{"n_head": 4, "vocab_size": 2048, "positions": "rope", "bias": "qkv", "lr": 0.0102, "beta1": 0.9, "grad_clip": 0.5, "schedule": "wsd", "decay_fraction": 0.547, "final_lr_fraction": 0.0, "dataset": "wikipedia_en"}
MLP neurons of a small language model. Each row is named by its layer, matrix (gate and up: input weights) and neuron, and shows model dimensions 0-255. Each number is 500 + 40 x the weight over its row's rms, rounded and kept within 0 to 999. Numbers have three digits each. A neuron's up and down rows have the sign that makes its largest values positive.
After each neuron's rows, "fires on" lists the tokens most often at its 100 highest values on Wikipedia text that the model never trained on.

L4.gate288:524519503489501544530497422453449510505468506463508488531523485496515484587471537408409486500460518479458547500470505501489480465490512473475501463487532533531504514499457559510619607546446457482576480477487511562523488490471517604504538481477470469480582451486489528494498461465475443522410496506462514498583529597508565504484459458455490567481471516536497455472514477449555560484545511530494428495449542444516532515425589428532494556475469588522534525515527514465478516541509505537540502505474516427452527532517551471544529563515478479460470455500494509554535456550490477504498542523402522475443473494415456547487490568576543508502447480469496485480515493440519556541500462523552466443487487489395510495498570540481525518512532549433500556512462518542515527481482603
L4.up288:480475505425557563500501411531508467521473579465509499513518517477480515530518548448564550488511496448453486507458490478468482425529476495499492494541519484501493466464558522476555525505528504490579570462563498562540538546536558426505490535502517510534507486509435553473455554504503525450423519501449442491550503558439597532457455452448461510514480545512547447493506538468528586458532483433492506494491525509484516448445561384540497520538524502534429516541504472481560489506485457486568500442529554501436515502487497428501451501490438496536469437473484504535570520487520416492552523497468521518476608551454554438437517517494545533430522427549409496456458539503567499478499467473455436559549479457425491501481589509538527476536536469471493492487492508460492498564441523
fires on: " a", ":", " or", " /", "/"

L8.gate126:542458537534463497461565494447525452537541528470575495444581513452524578489499527515453470464520534464480546481493497485529456524547493439504453445592442480465442411466579453438461498574502498502490524488488540421536501488451515445511494500512537463487419476463478448628457536519506520462472514515512367524435471532498522475439468508462480518487516442524438548499451478515494456535511483454468508465520492483506540494458495507458508497531437497508506495439543475453485588529528477485588451469500485483477513524472550523498471506552485464471534493495451555437561510488562545575553536522569525461527545522515506543502527541441475527543472461560538585560445443478393546474530500486493505502498538463467478449429543496510506455459471467512517523484538494510490614469514483
L8.up126:562537434469561465455511517480486479464543521442498424437536528451477500493514448574499535425489459491524444539445502411517539479560555521566479465507463501495480447487513492560495546471517482497485502443474545414535454586489475553511525496512482435484533411488557544553556497450530508493448530487506485505434542527467523561547510451501467414567494482497588509482479444533555449506557473480478484538470503504466570478529501547503439550488529521497497546495550495461461561477516490540494518474443484505463515495491530504462511493539486514507483586377440491552427500561422398443567518534427501466512494472560507503439520530485535504492537464517517476444444477532439532547407448515505529506529463497533587524470556468487526527508503481570534534471449553467460517506503466
fires on: ".\n\n", " |\n\n", "\n\n"

L9.gate540:540484554486470517454530487432507484516484498573509430515499548518511493519487554519489459507476467475569464379505482457523507567523532484537563535489481489460507524474455482505457566467477476545430523566502553542446562510489500463566562491493467532508497473556532499476451492594475534459501489547505539506498544469495512523527551578513493514527501483479536495470535562401526539500512484498476466495470535519587514456516557461507512485551537509478482523497498414504534434607469504481486445438462475575549532527563452475477462430539526517462430545522572490485499451548460458551446400413518497574458548545518591475464423500531492457480507458589451522525551523502520453506471580504516549480509525535535474528527492502454441431534562433513521520491483469489530501414524472
L9.up540:460439489389504487547480499472477484585479514502476451488533497515515468506507484497426473506411513486525491477394485507514513469463531461623500487513448557488584538476516484529499417583499475538539548481526516454537508473536500452520530468467498548529541546405393542551506561531438472469490500547452461498547473445581547522496509521494519500479500452500490447573534509458553484429517423535484517530516502481527517497553504444491518487567467528415470445553462485574545437527548433462446421542444510526542524468497444499483530404487511476463453521539492529512413436543491515485468472435516549496502556525481523509530483471490505484584519489534469505508555478562502449474496519546492526454520509463468490510554527453492468477465528469501583569484571491472507463520442522
fires on: " of", " more", "tal"

L9.gate274:422505530513405455519515511512454451464484500457553445520499488551522490559460524454495475518505400459526483501525529514494546509494498455485464494471503516512518481452444473530492486504483535517482559471478507380568483508553459449480515481494526521426536472474550498492460538476517512533537467463468522463519478461524508494547525506478480460514564498528462382475436479533561485502524499478447520513500509428537538502573528459540450484427544568433468609452484548509470487479576506468497469394554420481471464581575536524489494565523469511508505549497486458537562480480558529509564448504467491579441491462554473475441460456540541538499466487494488444520541545509494517556508508482538507526544566438544431540489445478401501538519571484537485590540489557494437497467518547
L9.up274:518520483488506527534445487425517472473465494486587437524467562553460458467516564496466476524429503479495566488485480516487523489472570506513478582509451524473558468474489475517513502505573485450478562487428512474537532448566524505576519485549431515439496522446551463446467516456514538509505454487454605494497467428457515425546445517561461505482488534538510440581504540480493487505504493411454491465530514543486509432530499531492416529444526545499464455519491487436569500535497503487454449497505469544482488547517491575409517509453463492544547515484499478503473560466555532513511476539420447515472459565506423390547431541586500490475514507462489521516507526508434453504518436492527447484526465509551462524485543539483518460479457523484630492502557496435446558483476497
fires on: " to", " or", " as", "ran", "ed", "un"

L6.gate109:495547493483515496538503414493525581455508509465577550508563492497584567556489510500509546538462524551514500490479532521567538512520562562503520427502489463494443454433441560479497475447532485504465509505450428509526430467446496444539456567488465481556540456558448475442517491482519566540449493394515500503521465513486491528481515452496510493506456470554513576539522504538380550513409511443484536482413439542554516545517419484513502542524489466495440451448489482495547454600471575500466534537532501462593455501512516503584572526541534538456477495434529486474499505495471511443496536543431514457508572457497509540520477532528559502482509480491494474453463552525493521472579470463519477463545515490486475479507508468443502511427499534503456452525518514472594453495471489
L6.up109:476530492472505449486489493478596533530539461477500514519477455464582498461550452490448524529578512524556557481548512482446503486502445575574481569546428554480517500512560479436449512435541581455531501511517498499442460537521505543573489498547541480417464447450457436525498456554467518493533486531460521490544532478498523550426533480495525558555534513431450623518521460528496487491487486485404561611489448499581504503496470523563502447475519509503532520472470480472543484475517493485413569527533614486484468476561506510539505476484499500532506456508513549563576569423467505573518484511499486489543550526579526523464494543482489551467474489489458485491513512590549476507476532444450480526433520420568504534474503532528497539504512477547463502479504512535473542478491497
fires on: " com", "om", " Com", "er", " Car"

L9.gate206:533472466539418446454506491464489474490522486545485513484456500483590380494455571442491512558536438472520519483462503490493516465449561450565481513424514483463529573536461528554449524477496542454529498531402565566560500497531529453494468503508566553482502444507535495494461516542450550544509476482496508524539537481493538524483583504482525446456413506526477423465528509480557510533560534538462527510530545521480502414528484528572552474467572510486450532561499524509458505448386543433532506490489480568472510468490483523451433471469555457493490503528535491407548475504561522523515488479398460503516495431490511510491512537533462509557467445543559492542525472527489525540471474534504460492519527407553523509558499527498524523520489453543468497502462442438397560507488453
L9.up206:536477511486485474486534534466446453540512486508506522500520509483521495535499492522505569533543573486510525521515466504511552505490490618460496493525505473483540608479494575474415419451481490461441462533445493473524547484542473420410499501607515469466529469549557529486471441515475498539489464483489504553550429489576505528554522490538537559496506449499491449476476459458561472526545472494485530474546481494530472518561521490475484509461541528532453485519603517495575544418417442489511460498466531576513459425460524497478500502563516428503504492495537529504525500583516517484485552485491496534510460495409540462581520462520475524508463429522495582584475407563460614519490436545534492518495502516526475554476544468487483585601534520510490484502505498469481496481452465
fires on: " and", ",", "i", "ing", " most", "ly"

L4.gate461:485479514577443440575499453513528474466530395460468544487479499535513509425524466456510473510484514483606553452451582512452486517512499434513516471466436504492549512517511549479455484530523576450517472506463528521518487496469481588490484583513541492564519548502552457412529504508499516480460511429587518508470561438466543547514465491506478506492497530555470463471484486502501453494523521580478511421463485586509472514443441550528545498536520477541455456533505470519505437525526533461446477504551474511534489500492505527486479455537536553487462525468487426423481500452498497477490496577569542495535528483454522554502414523553498510497488536557608498518492464535526452393536511550501508505510534516394519509475449583461495454463480532526539513477461557583571553547538533
L4.up461:494421532502513444519467503473537483522537389478478552468556467482462485543536485449502449522500467524514511454576570462512407493523485457443475465488518447546523413555480477474454538545503490521451447488568468556475400445573493572427464520499501489496486429516541481461504516461483522489486484468514506556493522543475475484523498480551550547520507404468462490477528479528541472488488492579525456425483454591503599451482445522522516503498528470499504481588434507528497488540523549475505464554519464420507408539501438482475469463527516506518517501442512477430478497420489536482527504520530534449483451505517499543508416478502545495457468542464531471541544582470464512492582539481527522565510510489422536464486396434487536535524426522546546480487483500579490527517502510
fires on: " inter", "ter", " that"

L9.gate544:499520487498533491465563513424537526542584522433483603399484521498513533549497520524494509521505433503544523483508531494462479467458493457477431466577564494560475521513487480490492520497519532468455531565528548496501555506510458475532523524485447578492532417504521522535543503518591466556497473459445542554525525506504421595539471504457475519495535484593524483517496477535461414531561524539527481503529550495492491568514492542518518547556538474518469485414477497468457519494491483569493478520475547421435452489512523549497485461502506498482489437498604488433542539497473441504433454476506550478498520479569500515577500500504415414501584503461577471498559470438504521430500502431532478454537528523504577505506501555497483431559570450551470522520537458516477434487530498
L9.up544:481467480458489511512438500520607559460525513492510489519499482535475513524508545491478507538475542458569430518506470463474512467453456434518487443554537539457519555503439491551468533468415541455483490457524498479435489513526565541522438524515527457572551495516509510502571497504507533538562541517521540515451563470430495492453426547532364512562493492541500574495476493535560497490538519467471455420471531462476523479559481493498523527533412526444497486441548492591439499532550549471502519489466495465384409514568490473442476532506517575482452516511508571508506515514491468541478525537541491454534486451535504562449535553487496469553530449496544486493477457515464515431586527492517498404465511481520533465510487545554572520502566468461486495536587503522506528512576476
fires on: "W", " well", "w", "ew", "aw", " W"

L8.gate693:543473468480471498471592514471504537531531521497464472533504544566471483518472529444503490538541526535578480477541542487412482487463516468555513575445451515445452493505545540457509499443523520507493484528493575548405478491460509498551574559496496465492596515501496485558436520441515490531548538510423483514535375502553438478486432558473400530541509490459459483554529525511437518502484519516549518458468462378466506469540499579541476528486550500501530535476534490521484528515575507449441433529570562579533471552528466507515446507534495469468567466530455552517581474521450601518496484482515534457432482547512469524540467526464547548490520504493544518486539480502511549510459463523560515470520483534496507453435536431468520476536545513516464522507497487417487467503427505
L8.up693:536539487567474495445485479481386487532505557527476472528476535491551554506502398415513458437440477515494543520456487469432510527511583462548474542463531560532492540464562472521453553575448545562478456454553540401486572512463460451520517490512493533532559417453500550549465464478545498544516446541460563466455518536493472505488483549443497541470453538437448481522481521507506483456516517477556494486477540502551465469514506507466466505504510450437520477552497554589499482513453503473464464481544529467507469522542474470509593558519455479504539512490485578602538496474521577486550473501515484515511486521512498541514529475564562467576491456485462471481543468532535480483539549505466456602580495506439486507492536533532494501467426479493538564521489504511481499383451502
fires on: " the", " to", "v"

L4.gate316:541503501391461575444496487465529486509476517497526468487532462505499492483506508502461500535513456456531450490552470462573455496466546511426471535538523545493519422552463589539488544510532522562454467537587409541485467555546457421485514502491555516472540498533540542555506430441443430482477542460422532429564542470478521552496455537551498500498500437495496598474509502490523524542576541477578460483521443452503544488433502489534499488575400500523516467522458524515467485522520502413578491484475526482497538524495529528579473532494457504484505549437527513519503540548539496495529525487499503556476466518462487516586498518500469449517505466466455494532440500497588477503437531474538428536457462558410524535416458537517541484500453465464538489499485499529404521558502504
L4.up316:518421501440459439497580498507429544397477537512510515482508502457545437476450459514554517476524517505478483470502554496537530510468500520557508503467528530442488457505486460514472624541533470441512584467464496507409385481411477498472509515554463498515457490524492515520486461513457500494504455516481479476490482418509461567504446495545568584518540567454497452502496532461480466548489538558546522504542505574489538501546481521505458435531473581518503535538488550521539419504466501471487526395490483427491578481486542543534539554514460576509494502509485540465507483533541497511494515511578510533433512506504507437584441535517517476498428523460512545526514565473488541502538572491583471505535561553539461526494527519510525489527506519486413525484508549568484573422471499
fires on: " r", "^{", " per", " ch", " l", "R"

L9.gate589:533537513483471548526540451533492452470538504478543466499479456568440434519462510526462496527497518520527463468605504498502489455500524494471535485459505485484465549539488496468512506523533556482456521530469510503478436510520531584461440465493508477548522453437490475469504496549435458554521603498467474493493396498503481436567512528510491476493547576563542470523504517513504560510588488596483538379479528386558509473537556475447510507450480468506467520466541473516479418498459521560541565446432491580489436495424599469396508528556552514504504527506507463465564447437478498511477494488492529502489555548507476533539500542600501538531499478514500490497468542485445556490442524501506501550525444457448534551568551487477503501544558517456515461494520510497453527574482529
L9.up589:476496535428521507498494492471493458531441469530494393455514512442540482470473597473511534471473494484482508572454498542559486530523562467525419533552582507463538443469449522487555562540546537579456459466570586482541511487493581497543476487555535482481464448457473465520480471447526526552452513506519517510466510528494518507493497517462532475497430520428501453492415555502459535491446569475514389560462537451525499450533514492464480522425596554478529504528462517451479502473504501498514541543520553399456479549474425500473514493467490416545471470489565552489401486516540487459522489517486494528494493527405545434470579496513552540507475484584481454494472490502486506510544492551454522438484499494520527536447511528460554523527482476510458471550433467544460489457528461
fires on: " the", " a", " of"

L8.gate656:467555504481503535517519526552508556458549574470437464471494443503441483500530530516510547511426528465548523475516557495478434426435548492535525466493600557541472512518482510484521508570537465516410499472487407516466469472536461570499490529498542529537552457513466436419561516489487557480469481454593545539512471477510555523509492473487535539564477440514455556396473515476421533500477460575534471505514434490554453454462474503485489517508525468495601529547502515557510507500561462485479464496525536492424511489536490597469523460484559477451517508512567400529541507590525478531480462509541477434516458458598518511509494449432491511457495519470524526452532489567524508523508556519471517441504523475424421509469472466486492529539454500461480534447463514516504551547476535
L8.up656:434465552519439554497445492399453471512594519508507550486485499528489555573469497477472500468512475458592488504489512471496465484530598484516436529465514519511558487452498431482480502498510496495398451486542443479516489500524496500540557492522524465475486484528515522451494493489449456491540506495569553550530454549558558492530518512482482504489533504518478438526523527488471433507559457548547510468529474489537456530563506514466613491502488530436530446565487524501534508450443484421520450554466496568424493465494531509464445537475490458536502499515494457513499582496482516538509512533538530460407482443519447512510438500489569427525471546528495459420518457586474496492448512481551545484548533502461466535403432504594452520522442446591496424541423495481462463534520510
fires on: " inter", " ext", " int", "t", "ter"

L8.gate516:518497431481522491461526459451520460517531428501485536397498533488543464546499431438515476489474487468439550405500513564486489470442504466516517507434538516539513508465544541422468481499473436481457470523525557480530407590501529506552399511460465465373538477530561502541468509543523536480557429444513471504466479473535453511476505416573469484514557435510517432477462489489522458528524550495493508550493453477588470461491488530551516490501458572468499508468494542497450512490467487477485561521507534543539480448466451348489481481489441531455526493512453508465535446499473549550535528493471499469485517490478533511416495560565522518516444444483492478492505504548507534461537552533471472528534532557494456507514608469505497513472438503526524464452517450427500503499530428
L8.up516:510537507552512399486559461496510470501480529525494539400483552485553557512507499506557524559511572521521467505523502544526514527452486462529545478468495486461522438506580514465441496548447473549460433476538523483506489540541567526475495508461460463415516485490453530475487520533554536465551425508518438429570464431524464613561524507584482473491612505504569471500474464448484465428527508437484498575472454474563420472488498496474503533470487511537565511502472498491488515457494482524460529524458489495604444426528547447491431470537472487482521517473497472555474529462529531570501518476564467467491508473401488481390524513590580497570488494532552512532493532545526543501526503517451446506506521500474468504497559428494517517504451493518521519517520526433475459504515440
fires on: "'s", " His", " of", "is", "ose"

L8.gate33:425524537581507368476447497495492489488556480517485497450541503526433501561513523484551505494579517561491537489541400533473519514499532438517501454445505458463518464548552492465489574538477527543588469552546501462393483467516558505537475532384460470465484471536450498472509517492477451529542526427524581534537439554514514497528550489487451575570521448466447491464462504511518485519514506499468409529386483487515482502515478471482482483442486556492507547503468544521524486486513441478493509484479483481558492509506509465505499487446448473492446521531494483473490537582471556582495495431490479495469567490505478508521584533550499546511491533480541509478490546549598547513518508574494491465577499411494435540530488462509508513451460558528529507530430457525466484481419478
L8.up33:573564398521484458486493484502544449489560521562538475521542524582513515523467484487501515489533550510524511511533454510504493473463563458443563494548546483504493469453519460450510535457483507498478485537491507526427508500475601455555469437446455537468533498467528471503467497558481544528481544486471531544473461474583502489534445525521471548621523470480462432539482475502537546541558499493494394471443495521524453467530448513503416474464563491504549516555466452500564514490484454409561508502516493528566485471532499467544486459562526481550508530453504474545571473509502436510421468476512447481469472511500524452510522471566512539445527454507533503489560552530580533520454500541487504435531495475587464505545487541532543478480467546495415502469473511641590466483473491
fires on: " of", "en", " several", "ther", " and"

L4.gate252:505513469527454549508463557488557502486472504487476512536445467610468475500532440515528521490557470501459508473416530486529497493441521531451523495471596527427543470511472487565518551508537510476546545522509469504535437477547448491584496543501481464583541555494509497467478565436484477542513467493572503500580498489432493497507513517488513584438491575445483527559510530524503481519457462551498431472498535534442483457575503519478625490529475477502517472508486508532547446463453486475535537487480536610511554550566454507485455487552482462430491521502476518502534484523579439467483480535488519484475513546445594503489517514448537486476491511460462499491503453463512561541426457445525447444580425520408457462474453468390506532431537547503496459557467503487484493503481518
L4.up252:476523449522480481547480486515551486472484452462501566577515486547451542487554433499532570551479524442519507573471463553452572522532481573423437550528514538442487495484529536540518488488500512452496512484504499542475501505496503466569440509579488400510504562499466475507500568475439470545488513464467427473520516538474485533495518546495502517463513494451520543521489490589527446514546499533491527470498452458472471496581479500449561478525456539518494445445556423538612405517482497465513512519462495576558558490576422520484459528540520507447410574542448482499484529513455469488496472533471482475504536466489564481458460474554488486486481507537480542495514537443493517440541514416563484491518447463477410521455538542431452555521522453418424472507508492484498480521561560
fires on: " gen", " Gen", " stat", " organ"

L2.gate436:464527429521493504449520421547489512523516579524602505572471498492477572481455504508444532485503469412486537544480437525576500539446539458509458502501437502447495420473521489474437470503478492467444457457553422454520516559510543532581560474524510484457500483475521498513484506453546521469537457508499491441464484567445515500535500583533508526510542482514454529556502521533492454519524460505479531485511503429439523504543560501501499494446560561592482509539499473498467516465517570511477485526441460509548465524489512573502515501542448460502458506471513468482484486458563563533511500506500494443506512480548480558507561442496479444572553445508530505449517517580534504570497456527531476589473511476545423421563435445479460461427535414484472429473434558529439499488556463
L2.up436:444494488513472551463530455484422541535546605551505415549467475519461513496528518549471458452483457483501567502516525564501462523495494509423452475527508564515470457553408493538495497510513408516506484516520415467520494618476544553572483486541404520408468430605501528516581557505472467495515499566474495497441481549505527485485466508509514555536493466455411549518503509460476415497468478550534494556559518536468526547485486424559516449458530519551483518509486525518524509517495506500476435480413467513480441530430495478475524494507527593517461505416519445508485478505517560524536508502531498510477503520524460485454553445442523444435500508553506542432530525482526523550487411540485537500483519467458492450472500487446489499539534477482505472480528454497482402447509530
fires on: ",", ".,", "ience", "ences"

L4.gate600:432539479519502522515538471534549498376587453513537575499544504488497565484471516529544524540478465446512510530515456450510492467500546548456518510518510485479559463460433436464518506578481498456470532600515512511502518494497529523513536510487451488443478457420524479514522596520508474540481502434441522498501555577580495491455462582463523476511498471501479524421505484489506465466415495501470476493464542468490493474455522460484548423556469551543446513528456502514440481558511561568496494541470498514599474467563541513488510562426457542429450491496539512488545524519523502543471512504537491580561486470467556438523443506512488512540549454468546519546502421525596570449483510514533455478431514458554469457551568520513511611536504534562539516490494536528517500468506500
L4.up600:484504495466505469440568493538513565531483476468365508451459489488470463542435516473570458426442477510568490413561405494457512504480507499515519477478438469509532465468430516507472517489506501524501477480483606449521567536541498480446519568433465484561428495470457507545448518492392508512526494473446506525457455446497521483535424571487437478515485465522442540479506495456512514432477506524539494545566510487506516522452512528533517510448468424525493485473510482579477500494504449514518478485540476530484440434476531506496464519499512582499486517528495446550601485542557516549493528465503440472606465511528507548524430508465437521513581534446524487495534473539552488418550550490497547487422543484438545455453547520495541468544516491488465502485498460572486528502530438
fires on: "W", " W", "w"

L6.gate14:423504487484449494441527521438457454498544447463467516446514471478498499459503487505554526526504505467518495450524463528562502465489463512461521455533537527501431499531493557440467547563457514423434493514460500549497468500542485481453479568537517468425522502524509508517556462528542515506455491581468470506576577455408467472525474511470494506489512568550535568465464495495550538468532477457510521510493477454508552539536455488500516554456517540447517441452485473461503483508514482414550514535570467550532417543481433477531528495529462487441503489544423492557483564520473463433456547421566546537487563547463530465480545595532579546507519473525542473600512512480605493476516453520551472463527489554535483485578539555452472480560447555457508498532528487461440479539566473
L6.up14:507514492532473476464458510523537511493437474478429526396477537536517498439524499496510603491561526457474489501579565448511508465485492505504406505503460482540445464479434477496564570555474494481473496527526518553578481537464492507442454533409514556478518536524514496470478528481436508467515430526517480445485469486521502494491560533483522509468546457479498505469496448423516497469445516494428501512512502458487515470556498457489526570527548562547468460488472439482440501409570467464477502559592523462506450518504520458553487583426443498478524489411510505514453513581423493542452480471506535484454513476560549556444498550524531503466450460501521444479501505484520478491565478636466439563506490507449511498530588520536438485483448518474453474566480527468433474500504548
fires on: "'s", " its", "'", " His", "is", "ir"

L2.gate386:561556444411521492550494499475554521494520537469497475552588519507448516461483476506516435546511540544497489594417619492467524551527530518539520509552498541483446471444535513509581551548473511487499511487502456508439465565464479477501478472575475504576541465516458550448467475457444515520410535496550623462500476512486452459511493489571430464542574537466553579498554489502443425540485468467401412501553509521549527496484498466466468483545468464523462505481435471505468546479529477608418453568548444515496461471461535502505515456485476460479488473451522509448507478495485486504520484504542521507513549505453511510533494456504490487527509525422512456506472524537503489473534516500520499448496541558458532519555527515488437475492467503471497411526514541447560460541473433
L2.up386:498533499457509434500472524438536484469520497472467504525517471589456474438486472547469477539461519566500508441469489457429475492511585529539438517547457545498530584499531465468528474517507523459534558468423516457415446399508540479540484573485564507514491483557475422481494466538462461433501534502492523524438554543502483436505485506567511486487540551475521525510566469537430559463537528451436477430555508524504461461466536539497485498481431520460490436521461535548528503432479591514511502519495482491511456466503569503485529466495485479504538527504529597458571495461494497522500497554477418468526500493476507548548534572517490465481523481495470495488561505537501587552515543549536475561556404539509545531426566456480532465517522527543580468427485580542486498516453435
fires on: " com", " rec", " commun", " Com", " includ"

L6.gate138:538592549424539541459507474505501518504495513486466532468517484528521526479489524512484516456580410507495509472547551441478543488536507477450447528496497550430403529534511485491471554540529527502473525464458512416476461504473440509423524525547427493483509419504512558515472466402526490526468531507486459507490549483387527464481464437566477423499553478512527579440446377536477452498510496445504519500450466484506551542443500537473464523481551522450492485447563522612446521472465455460534482511480502541457537603504497553454535521556526584536476594479503488504517486505423540480511488441501496491482481509538524483535535503494481512534527509517495546519469460494565500513495470492520473533493582464471456480522563510472446455478493499544522503463482551481456546482371470
L6.up138:530486477476498505452548502542508503520519499478469533481546479543512509533503490444511529422540516462496531483469594447475526520486481502433442492528480552453433503500508541399526533575507566476529424448492507450544479485459484456478531487513503518485453400486408546516521493460489571493502520457520413480468528480441520490451498491522545495550553472508523533456436424538488425533549492477489489485487446484513585520441467569439552500516541538491493534444518443586452529524508490520509512502505526526460510489487511529430521504559462557530474584469526497491539456566447465489554531537486573530487489514458509530487537539530505471542566489472550558525545555496540550589518424512534516542480612484499432449491517528448534518530463559596509498496431570472466523457403516
fires on: ".\n\n"

L8.gate415:544544474462525511424532478517502498494509477531521460434509514523514523512574531525548534443487468488537464490474576429526548524528572508480492458491502518465461516504514516477560518564511514525503516477438469461523487505460552468450545435495512519473516444526504491573531525478526578478541471527553422511485523511488547463479409555523467450493553493449470492544440417564405438550519485489475549500523424468499505544481571475452512537515540550493534525452506477507418507526540467499552515541492523501483532502520558398481492484448471536510498496459459463485465445501449496579518564480473506482503455578523561481496566516437490507537566496578508502506458599426446470533468491541562477554543533554479468449503562542533538465502446455609531519424469579469511528534423460
L8.up415:496528525429554557431546468484535556489511533510476453485504530519560535554513512502528541448467537468495526425475592522537508539531479452498466510557473518451458490464497494484486579565496524479461451425503488511569470464487533515507556447528488489473518427508415520541499496520575505521501486450537433503494558478425490458467450490544472481500527518507481525483452415490411424512594467524443501479489479485477573467491491503475533508489487519471450467486540457529458506473483503488523436515498532503479527533564571433428471545490483521459499612530482476550532498513503460542463475442510492499471449539483475485558553511470544555565581481581513585581477497448439470512482494514565479523483592488470481511487565472517631519441442471595486518474510503452471468507466472
fires on: ".\n\n", "\n\n", " |\n\n"

L5.gate635:476498491436477539435474546441535438427514537428494527452458524455486551467474520520453467511466477450454485469503455436505469434549431447521502571468475475437507518463449463506473539520435487456487458497473505485442505487538506570460547484513505510383533510565465542478415507510495493483585510509468525499552536537511507446502533553518507507456470483446442484460465551541448478449443426508510575562444561525549450462426503506469501473476522579468506535482557453496524539533449468516526515474485472579521504556493542521536382513522485583502465488541487478443459560511520461476592589432432468517441582484516522490508546470490538467488532527443554582486535534557532515498496489484517506503473500508521512517472542479520542556455484483522556531405504478505497499547486544
L5.up635:428542550420419506502532538444519535452525477478491485455461488486513492468408488451537570432465543490438532483523510472569481502500427490428512469466405583529522497534461486478493458482478485497540516504515500437506514520490534476483541451487477448437519453512516521515429528454487520546520525469414574480546479503505535440471510514535531520431460461462530528522458519594465470458466514525530565491511454517542510570480497568488552444444489497460483474568535493546557503522499503425397543462483479524506487429506499485570476453512537506482457543495408464533556462483423444460524567465541435468540538504493624454534468574511478518468491477498480484566478442570538476503453467477520527544526560488488464510530497440446491480524547473548500467484428481543456477535511502
fires on: "j", "eng", "ost", " Ad", "ey", "ask"

L2.gate129:503523537492530399551533471480530510533483486527444544489500465518556494509541475466425482532494510474461514479503446485436513527460488527410477519550566486469489500492473531555425475468504460446417509517480458522478471486542468455513499615489455530447496516449512571455492489471462473530474552514494471440494465464441586527524529481498564497614475453484536466479555492473547525580482477557464497472480497457603511489504523464468395480575472499525458454535522451514483461531503555513566553538524464551544488489564480607498495513570516464545470509487486482492513548578509490477521498409532499462459470485527488516549518545487503569523530539498453468489479451494446496499414504602511433482512501473589528444486525586511529490490475438458556481492406498503499466496544536
L2.up129:521453467500472460468541448492496539398534423504560451454548458491538474596500467509577472520556577514478529523539443509465475535451497479543469547492499520469503488428461467519494439556453559532474486497458559504499475480466463480458511525462491479449511476482510453439515459609514507501494515535542508497463490495445527518484565409489527530500476474493510544481529517440494442565413487561463502422529485522522561568481472520521493543617510522537473534496482415477483443543508567462513481501506406436553514440484492560503443478536498598502524469455540521494500461501481560485494513462481498486543513442568510523486462521471509486544526563510566484515465512485547586543496548490502420494552509497492458533510490505531419582466459465498522512524394534492437514577503473
fires on: " ch", " main", " var"

L6.gate365:568544596508510496498543542400469498451499558464545474512529512532479504570554598567532468462491549448424477475477464509519503498540522467511471512537478513462426506451462514432524491523492536441530515398497540468516482532551498504409490543479553532512457543434484455479528531461407524491525574460483504498505548458450514501488492522591515457489564510475487550516485477492476470540526522440496466429501564464453463439432455482468464397522477588534474480492553515508451466535545593483543489533464464558470580500477490490435582526538471570542519519448556450526487544460427506593501519496552509536513525504512490552491530529494522526500546528445533482532519523491497515471543500507608491483477506533507442455443534510540510523498521528503503504440544573546537522480498527
L6.up365:484444558440473469439527457529413510448559532480495481464559543439511487522416495515491555501516528518418517483547483446522537520586540460493500497447530522538406441472504497524428451483542546528459475455490502471494482502484469550486534585506474496517599459473467520528517516492519468533466589594500459441475511506498463497471516519524482448500435519505519497464465451498516487451440512587452503492462372570477491522463470571532479468503608458537455474442548541478513572519499438509447506579440489500464498514505558537536456512564503462459481525534534539494513509585398554466463495514505441534516513494482545476537534502421448518543526482499536475513526556538462482530503506518540510554516545460548521413529511465540492496481470449554500540519539465535439508469477504
fires on: ".\n\n", ".\"", "vers"

L9.gate94:461514414501502431469390473460472466536528516442556500494464525506516494517468529443431514608506444428537516488499477495491485496520479402488478505401522497534510489537509508510512530485455520508513519529545563475431471453411592480540524532502521556519556462507497516502552523570524517449491498461562529423582480489501511488555523488440503583517443481560467464501526424571483488556455544542483434464468524423547520525522503510558482458512482549445523516543492511466564483490504493504482512460523536574550537542519481456481462489502499581528542518505461504429429480495544554562597478558501451487543439483459455488471515546505467519514440463517466512523519488509541538519492516454568446470514529488472518589496487463436431508454473515471426516555436502476428539499484468
L9.up94:521480397492510428510454507519399450469485451519467451539508469482531434539531467504496554537446538527445527499495477470446469437459557470521430504514511614470542459423499493478524462565501554471474508536460556462550557467574510492497504501462526586494461504407544560484471479524544453538451467446463484501545528489461539457537465423516511468548517453560484509544567538476541480443516548522505452453530582456464579490525486472473476490506529451525446464537517486545505536527498494553515549499500531556487500507503568519512548556536498529449516551525481553418537413474448566512482498501476469516490510552505427529508532452560507541535488498478496499573490534552506465507464517587558521515511515459529440462539576549504489539515452442436550538477544535505483537513500586
fires on: " and", " to", " of"